Weights of a small transformer language model.
Size: width 224, 4 heads of 64, MLP 576 SwiGLU, vocabulary 2048, 9.12M parameters.
Architecture: LayerNorm before each block, rotary positions, tied embeddings.
Training: a variant of Adam for these matrices, 8707 steps.
MLP neurons of a small language model. Each row is named by its layer, matrix (gate and up: input weights) and neuron, and shows model dimensions 80-207. Each number is 128 + 32 x the weight over its row's rms, rounded and kept within 0 to 255. A neuron's up and down rows have the sign that makes its largest values positive.
After each neuron's rows, "fires in" lists the words (lower case) most often at its 100 highest values on Wikipedia text that the model never trained on.

L6.gate302 [115 105 157 168 178 169 182 136 121 158  60 157 142 160  98 125 148 121 165  99 148 112 130 149 152 173 149  81 106 109 138 133 120 116 167 138  81 135  70 159 122 147 141  91 123 121 158 140 111 122 113 170 164 145 175 128 122 161 132 108 222  73 126 120 106 116 115  93 148 151 115 125 140 141 140 117 123  80 105 137 166 101 115 108  64 167 147  94 169 114 108 164  58 150 113 131 135 125 192 183 115  59 127 168  88  87 181 196 157 175 136  98 106  91 166 159 151 155  84 115  63  95  77  92  97  94 171 155]
L6.up302 [144 130 118 118 132 107 111 126 111  82 134 110  97 100 139 166 132 117 158 148 125 136 112 162  82 149 124 159 115 108 107 152  70 135  99 152  93 151  97  61 153 190 124 116 115  38 123 116 128 132 149 159 130 168 160 137 130 142 141 185 123 152 170 139 141 157 123 120  99 162 146 139 140  84 156 159 125 117 127 163 121 141 143 178 141 110 127 171  88 160 181 149 120 114 109 158 101 108 170 124 104 102 107 142  78 139  31 173 171  97  69  94 145 155 168 137 194  86 134  88 142 135 111  96  84 123 148 152]
fires in: "and", "more", "time", "only", "line"

L9.gate85 [ 97 159 143 107 101 100 133 124  60 147 123 124 101  69 102 112 132 170 183 156 123 103 139 151  76 168 166 170  92 107 104 162 142 115 112  99  81  79 169 135 177 135 139 123 174 164 136 137 139 148 164  88 100 101 142 135 122 129 197 149 148  83 118 145  99  86 141 126 123 141 168 136 123 164 127 139 102 110 180  76 133 199  89 149 160 158 154 139 161 141  55  89 104 111 105 123 135 122 147  81 173  75 147 112  52 127 116 111  98 112 145  50 100 155 196 156  95 139  80 125 128 148  71 177 135 123  80 133]
L9.up85 [114 124 172 132  90 163 140 138  92 133  50 149 166  72 112 154 163 124 156 142  88 120 144 122 121 152 161 147  75 106 129 119 134 135  94 166 144 128 101 125 101 169 158  98 171 120 135 106  35 137 121 172  91 156 149 124 103 141 132 108  91 137 137 138 140  79 167  96 127 158 194  86  88 142 150  61 113  96  99 179 105 170 135 119 178 120 109 157 145 181  77  84 157 106 138  81 155 119 137 120 122  87  99 163 158 119 101 126 163 139 103  99 126 100 128 117 164 173 102  84  81 143  73 182  75 154 100 150]
fires in: "they", "there", "these", "them", "two"

L2.gate297 [191 171  88  83 102 138 140 109 117 128 186 119  95  97  66  92 140 139  63 135 168 125  70 141  93 151 127 133 123 105 131 136 141  97 117  80 107 160 153 120 138 190 139 116 169  97  92 174 114 127  88 137 142 102  97 109 153 116  81 155 162 113 134 156 181 131 122 151  72 142 145 161 117 123 111 132 131 187 119 156 146 181 187 108 114 170 123  73 175  83 148 101 107 135 188 136 108 153 135 163 143 127 118 112 127 133 151 147 136 119  79 145 119  56  80 148 134  88 124 146  97 156 104 147 138 152 133 167]
L2.up297 [105 185 100 144 150  76 129 144  97 143 134 150 149  83 101 118 120 133 149 173 144 178  82 159 193 125  64 181 123 186 136 116 132 140  82 166 174 168 116  69 152 145 147 145 145  95 138 138 114 115 168 135  88 125 161 120 114 196 115 178  90  83 139 123  79 147 133 132  81 155 156 110 157 131 112 119 148 122  82 111 126 124 196 131 132 107  87 121 135 136 168  89  58 182 159  86 134 130 208  69 146 182 139 151 107 151 105 119 163 111 153 117 123  84 142 125 148 139 167  77 146 115  42 144 142 117  80  82]
fires in: "both", "also", "included", "support", "joined", "address"

L2.gate338 [132 126 150 124 142  87  87 100 145  70 121  93 131 110  89  97  92 151  74  78 165 119 119 139 136 123  95 115 138 108 155 124 110 179 104 123 156 163 104  49 201 138 183 133 152  94 161 138 135 118  76 149 133 135 128 140 137  84 107 187 103 152 162 178  67  82 145 180  36 168 114 154 116 119 105 117 181 116  94 147 100 157 157 103 148  83 160 123 128  89 149 148 113 148 156 119 102 133 181 102 118 171 119 114  88  89 124 103 112  64 121  96 147 143  95  92 232 155  99 114 135 181 114 151 145 122  70 176]
L2.up338 [ 92 134  71 120 107 162 159  97 152 158 132  77 184 154 125  76 160 123 113 139 166  51 139  89 126 105 114 118 114 116 148 127 126 143 123 186 144 134 191 133  96 163  86 131 125  93 160 106 144 132 209 131 100 117  92 125 113 155 121 111 166 118 125 158 121 146  36 186 166  99  82 152 102 124 170 152  44 113 165 120 134 157 133 162 180 161 171 111  96 171 135  82 166 119 129 118 143  73 100  71 145 141 106 117 186  97 168 162  91 153  99 134 151 146 139 164 131 110 186 171  64  89 124 130  90 178 141 138]
fires in: "squadron", "two", "one", "square"

L5.gate176 [164 116 103 117  97  89 112  68  69 126 114  93 161 114 163 109 167  91  86  81 105 117 111  93 122  89 110 110  90 102 132 114 124  96 119  91  99 162 118  93 130 134 121 163 149  84 109 152 126 142 137 144 147 122 170 103 135 166 150  60 192 116 142 126 152 169 180 139 170 137 131 116 149 128 128  98  84 125 104 123 195 114 164 122 108 103  78 152  61 112 125 154 157  97 154  98 116  48 121 170 149  90  81  98 166  73 135 125 143 153  86 106 137 129 145 138 147 152  87 170 144 140 142 166 157 142  99 132]
L5.up176 [108 130 116 101 143 134 113 145 156 159 121 120 122  93  70  85 104 113 166 144  66 142 139  91 139 175 150 140 144 102 147 139 136  94  80 132  80 121  92 117 153  60 203  84 161 113  95  94 132 117 105 150 143 115 129 133 169 112 100 116 126 167 117 117 148 126 126 119  94 108 104  80  97 165 189 116  93 126 169  75 103  91 152 135 100  94 148 105 143  73 108  82 178 132  92 160  81 147 127  55  85 171 103 150 109 124 125 164 169 113 151 171 120 215 128 106 143 142 144 145  94 104 158  40 206 169 121 134]
fires in: "state", "texas", "exchange", "majority", "home"

L2.gate217 [159  95 140 154 170 110 127 113 157 167 188  98  60 109  79  71 162  75 162  79  89 151  90 156 134 105 121  91 129 152 145 106 100 149 111 149 134 154 103 127 174 103 147 143 136  83 182 111 147 140 155 140 151 201 110 156 117 127 104 206 105 104  81 156 137  94 101 155 153 149 150 216 143 178  73 123 173  87 145 168 148 113 128 134 149 120 133 142  85 126 191 173 157 158 125 146 107 127  91  48  38 107  94 125 142 145 100 102 141 116 159  97 158 134 159 107 142 139 139  95 179 115 144 195 138 131 187 122]
L2.up217 [118 137 112  86 135 118 101 136 144  76 115 128 124  84 105 163 176 125 167 174 105  78 123 173 104  49 136  94  98  91  99 179 108 142 159 114 144 127  88 138 147  98 141 122 146 124 182 148 140 154 123 185 134 138  98  77 143 164 166 149 130 140 114 180  97 133  64  94 101  73 140 135  49 156  89 153 120 135 150 110 126 119 131 134 163  96 154 174 131 179 120 180 131  86 108 118 151 153  57 135 143 123 102 115 162 127 162 132 131 161 111 127 145 141 111 101 102 207  94 108 133 129  75 168 121  88 109 112]
fires in: "until", "since", "announced", "before"

L4.gate249 [ 97 169  91 123 139 119  93 156 138 150 113  98 133 104 147  89  68  81  60 132  63 110  97 133 137 109 129 177 158 130 114 102 136 131 120 126 122 143 109 102 126 101 182  81  93 113 141 173 130  94 139 125 104 117 137 140 168 152 156 128 178 123 170 191  91 146  85  87 136 114 122  54 154 166 129 198 178  92 188 126 147 177 130  84  60  77 140  77 103  72 113 125  76 163  94 149 167 129 167 126 107 132 161 114 130 163 121 165  76 155 167 108 174 172 175 131 180 111 102 150 160 128 194 156 158 148 112 182]
L4.up249 [ 93  79 107 108 140  95 177 147 113 118  73 188 152 126 132 116 142 111 141 112 122 165 132 139 123 138 140 121 113 193  96 112 117  90  55 100  78 179  96 176 117 118 106 117 105 110 111 153 118 119 177 117 141 154 152 110 190 126 115 123 210 142  80 139  91 205 186 115  78 162 141 115 119 182 119 128 174 110 143 185 181 121 112 137 143  95 150 155 186  97 111 151 163 114 144 127 141 157 151 183 105  90 149 113 183 140 109 132 119 103 121 136 116 171 146 137 159  72  90  99  76 139 107 132  66 110 114 131]
fires in: "goodyear", "young", "old", "year"

L2.gate267 [140  68 134 123 131  84 133  91 111 146 135  65 124 149  60 122 119 126 117 127 129 180 109 162 131  96 103 156 122 116 148  80 168 102 164 123  94 160 163  85 163 125  94 105 116 150 109 184 101  75 144  91 129 143 120 142 133  29  73 119 108 143 106  56 134 116 140 159 164 115 113 157  95 107  94 142 144 146 150 100 158 124  94  97 138 130 148 143  90 202 193 166  88  87 110 138 158 124 146 113 121 152  82 208 146  89 117 167 186 107 124 104 123 167 163 149 150 174 143 104 104  88 154 102  93 131 138 130]
L2.up267 [124  80 110  88 189  74 131 120 107 145 137 151 168 121 145 175 105 168 130  81 142 203 147 183 131  90 208 125 153 127 106  91 105 173  73 142 173 186 108 121 154 133 189 136 127 142 152 146  38 152 135 116 125  64 129  21 116 101 157 127 102 126 100 137 124 123  95 137  40  73 108  99 115 210 132 117 132  94 173 121 152 123 204 167  84 133  96 151 170 150 110 156 121 113 173 144 172 108 102 110  98 140  94 181  93 127 131 129  94 169  93 116 103 149 138  89 135 157 173 140 158  82 130 110 126 164 125  72]
fires in: "world", "previous", "system", "sydney", "children"

L9.gate212 [ 81 104  82  94 122 145 129  87  98 149 137  99  86 115  85  71  69 123 113 140  87 134 126 121 114  34 154 153 107 124 152 131  82 106  88 108 118 101 119 120 129 134 216 155 131  93 114 117  85 143 111 130 134 170 134 174 110 160 166 156 129  89 132 117 159 169 151 132 168 129 118 169 142 153  87 151 130 144 102  79  97  56 144 102 170  82 142 148 139 114 165  89  78 155 105 110 129 164 101 161 138 161 125 117  97 130 140  73 125 158  87 179 124 155 135 115  94 195 131 127 145  56 100 215 137 105 203 201]
L9.up212 [125 153 126 151 150  47 158 170  83  75  67 166 174 121 162 141 125  98  57 127  77 119  69 136 105 169  81 156 131 129  99 154 135 149 134 201  92 117 131 134 180 108 164 217 127  69 137 123 143 109  39 171 118 109 125 166  81 148 135 170 145 104 114 190 138 117 195  64 127 108 122 184 139 133 115 173 149 162 103 108 137 114 104 128 147 114 128 139 103 115 154 137 166 169 132 116 127 161 119  92 101 132  83  73 142 167 138 124 166  86 152 150 146 138  97  91  70 126  99 158  85  98 164 164 141 110 135 114]
fires in: "and", "have", "never", "until"

L2.gate286 [174 103 104  53 152 143 149 101  76 161 185 160 122 147  68 161 132 132 119  71 138 165  88 100 115  98  95  81 182 166 158  99 159  75 156 161  96 125 101 121 151 178 140 130 147 145 152  87 113 147  90 160 124 138 138 139 146  68 154 161 147 105 113 151 105  82 172  73 182 147 153 132  94  85 127 113 117  87 135  57 124 120 105 134 169  90 121 169 155 127 113 129 144 162 147  62 114 101 183 105 124 100 124 160 104 126 103 145 155  89 167 116 133 109 148 144 172 112  95 123 163 116  74  91 207 174 170 135]
L2.up286 [136 190  90 153 108  98 166 160 167 166 156 107 114 138  56 151 100 135 116 129  57 159 180 117 182 115  81  99 131 122  92  94  58 129 155 143  94 191 117 110 138 120  96  55 138 139 137 129 191 134 184 211 163 106 140 159 160  37 119 116 116 112  72  67 148  73 138 184 128 170 150 124 109 158 147 182  74 133 140 100 132 103 100 110 114 118 141  90 119 102 122 175 108  68 139 126 102  86  76 153 112 148 131  96 144 175 163 224 115 132 145 126 113 140 167 123  93 104 117  65 157  98 107 105 183 123 132 125]
fires in: "goodyear", "vocals", "title", "good", "vocalist"

L2.gate2 [146 194  83  90  66 131 105 139 142  97 126  86 112 129  50  77  98 153 123 109 150 117 116 118 119 151 118 113 115 165 200 190 152 118  94 180 150  91 120 146 191 131 144 146 140  94 152 160 134 139 120 126  95 191  62 117 153 120 120 135 145 116 181  90 166 102  86 136 141 140 187 144 128 103 147 101 152  92 135 165 162 163 106 164 133 141 120  90 111 130 152  50  77  87 177 125 167 136 161 167 132 127 188 121  77  31 125  68  65 169 126 113  99 116 118 117 104 104 140  96 122  73 136 121 137 116 151 132]
L2.up2 [ 79  78 115 139 110 147 120 130  35 149 146 132 129 142 165 175 126 207  90 171 108 182  80 187 102 136 120  85 135 125 116  94 131 101 152 129  92 143 112 103 180 124  66 150 140 180 152 131 119  77 102 127 133 110 139 131 104 123 118 142  96 115 117 122 142 151 141 131 111 135 184 211 123 125 119 148 127 147 168 171  90 127 119 131 165 101 166 112  99 142 113 120 104 168  74 121  79 120 105 118  53 125 139 134 143 120 120 157 163  67  82 144 122  56 119 100 164  71 138 118  41 158 124 220  94 126 172 116]
fires in: "squadron", "over", "square", "mosques", "effects"

L5.gate386 [150 152 129 146 157 204 127 144 126  97 167 154 121 144  96 186 151 130 154 191 118 130 150 101 112 142 146 126 130 108 165 106 170 112  80  94 120 156 175 205 147 175 155 155 149 118  90 166  97  50 108  83 163  88 135 186 155 153 129 133  81 163  87 124 147 149 111 183 150 113 148  72 116  90  92  89  71 178 131 116 113  96 192 134 198 138  93 134 142 127 145  93 135 137  80 108 106  84 139  84 148 141 155 105 111  76  78  93 133 169 131 166 152 140 159  40 111 102 169 127 152  96  64 121 133 115 197 128]
L5.up386 [110 148 190 133  44 153 137 131 121  74 104 124 113 146 151 176 120  78  82 119 120  91 104 111  90 191 127 154 141 151  97 149 119 114 115 124 139 118 177 166 157 110 152 121 102 143 125 160 130  81  84 117  99 102 118 118 161 135 151 209 165 140  90 147 169 139 193  93 111  96 207 143 103 132 113  89 126 194 105 108 183 133 138 121 123 146 157  97 146  94 101 111 189 120 119 150  90  62 123 117 123 142 136 117 117 151 104 123  74 144 103 122 163 136 152 114  84 133 123 132 159 116  95 129 153 145  80  64]
fires in: "across", "among", "australian", "academy", "acquired", "academic"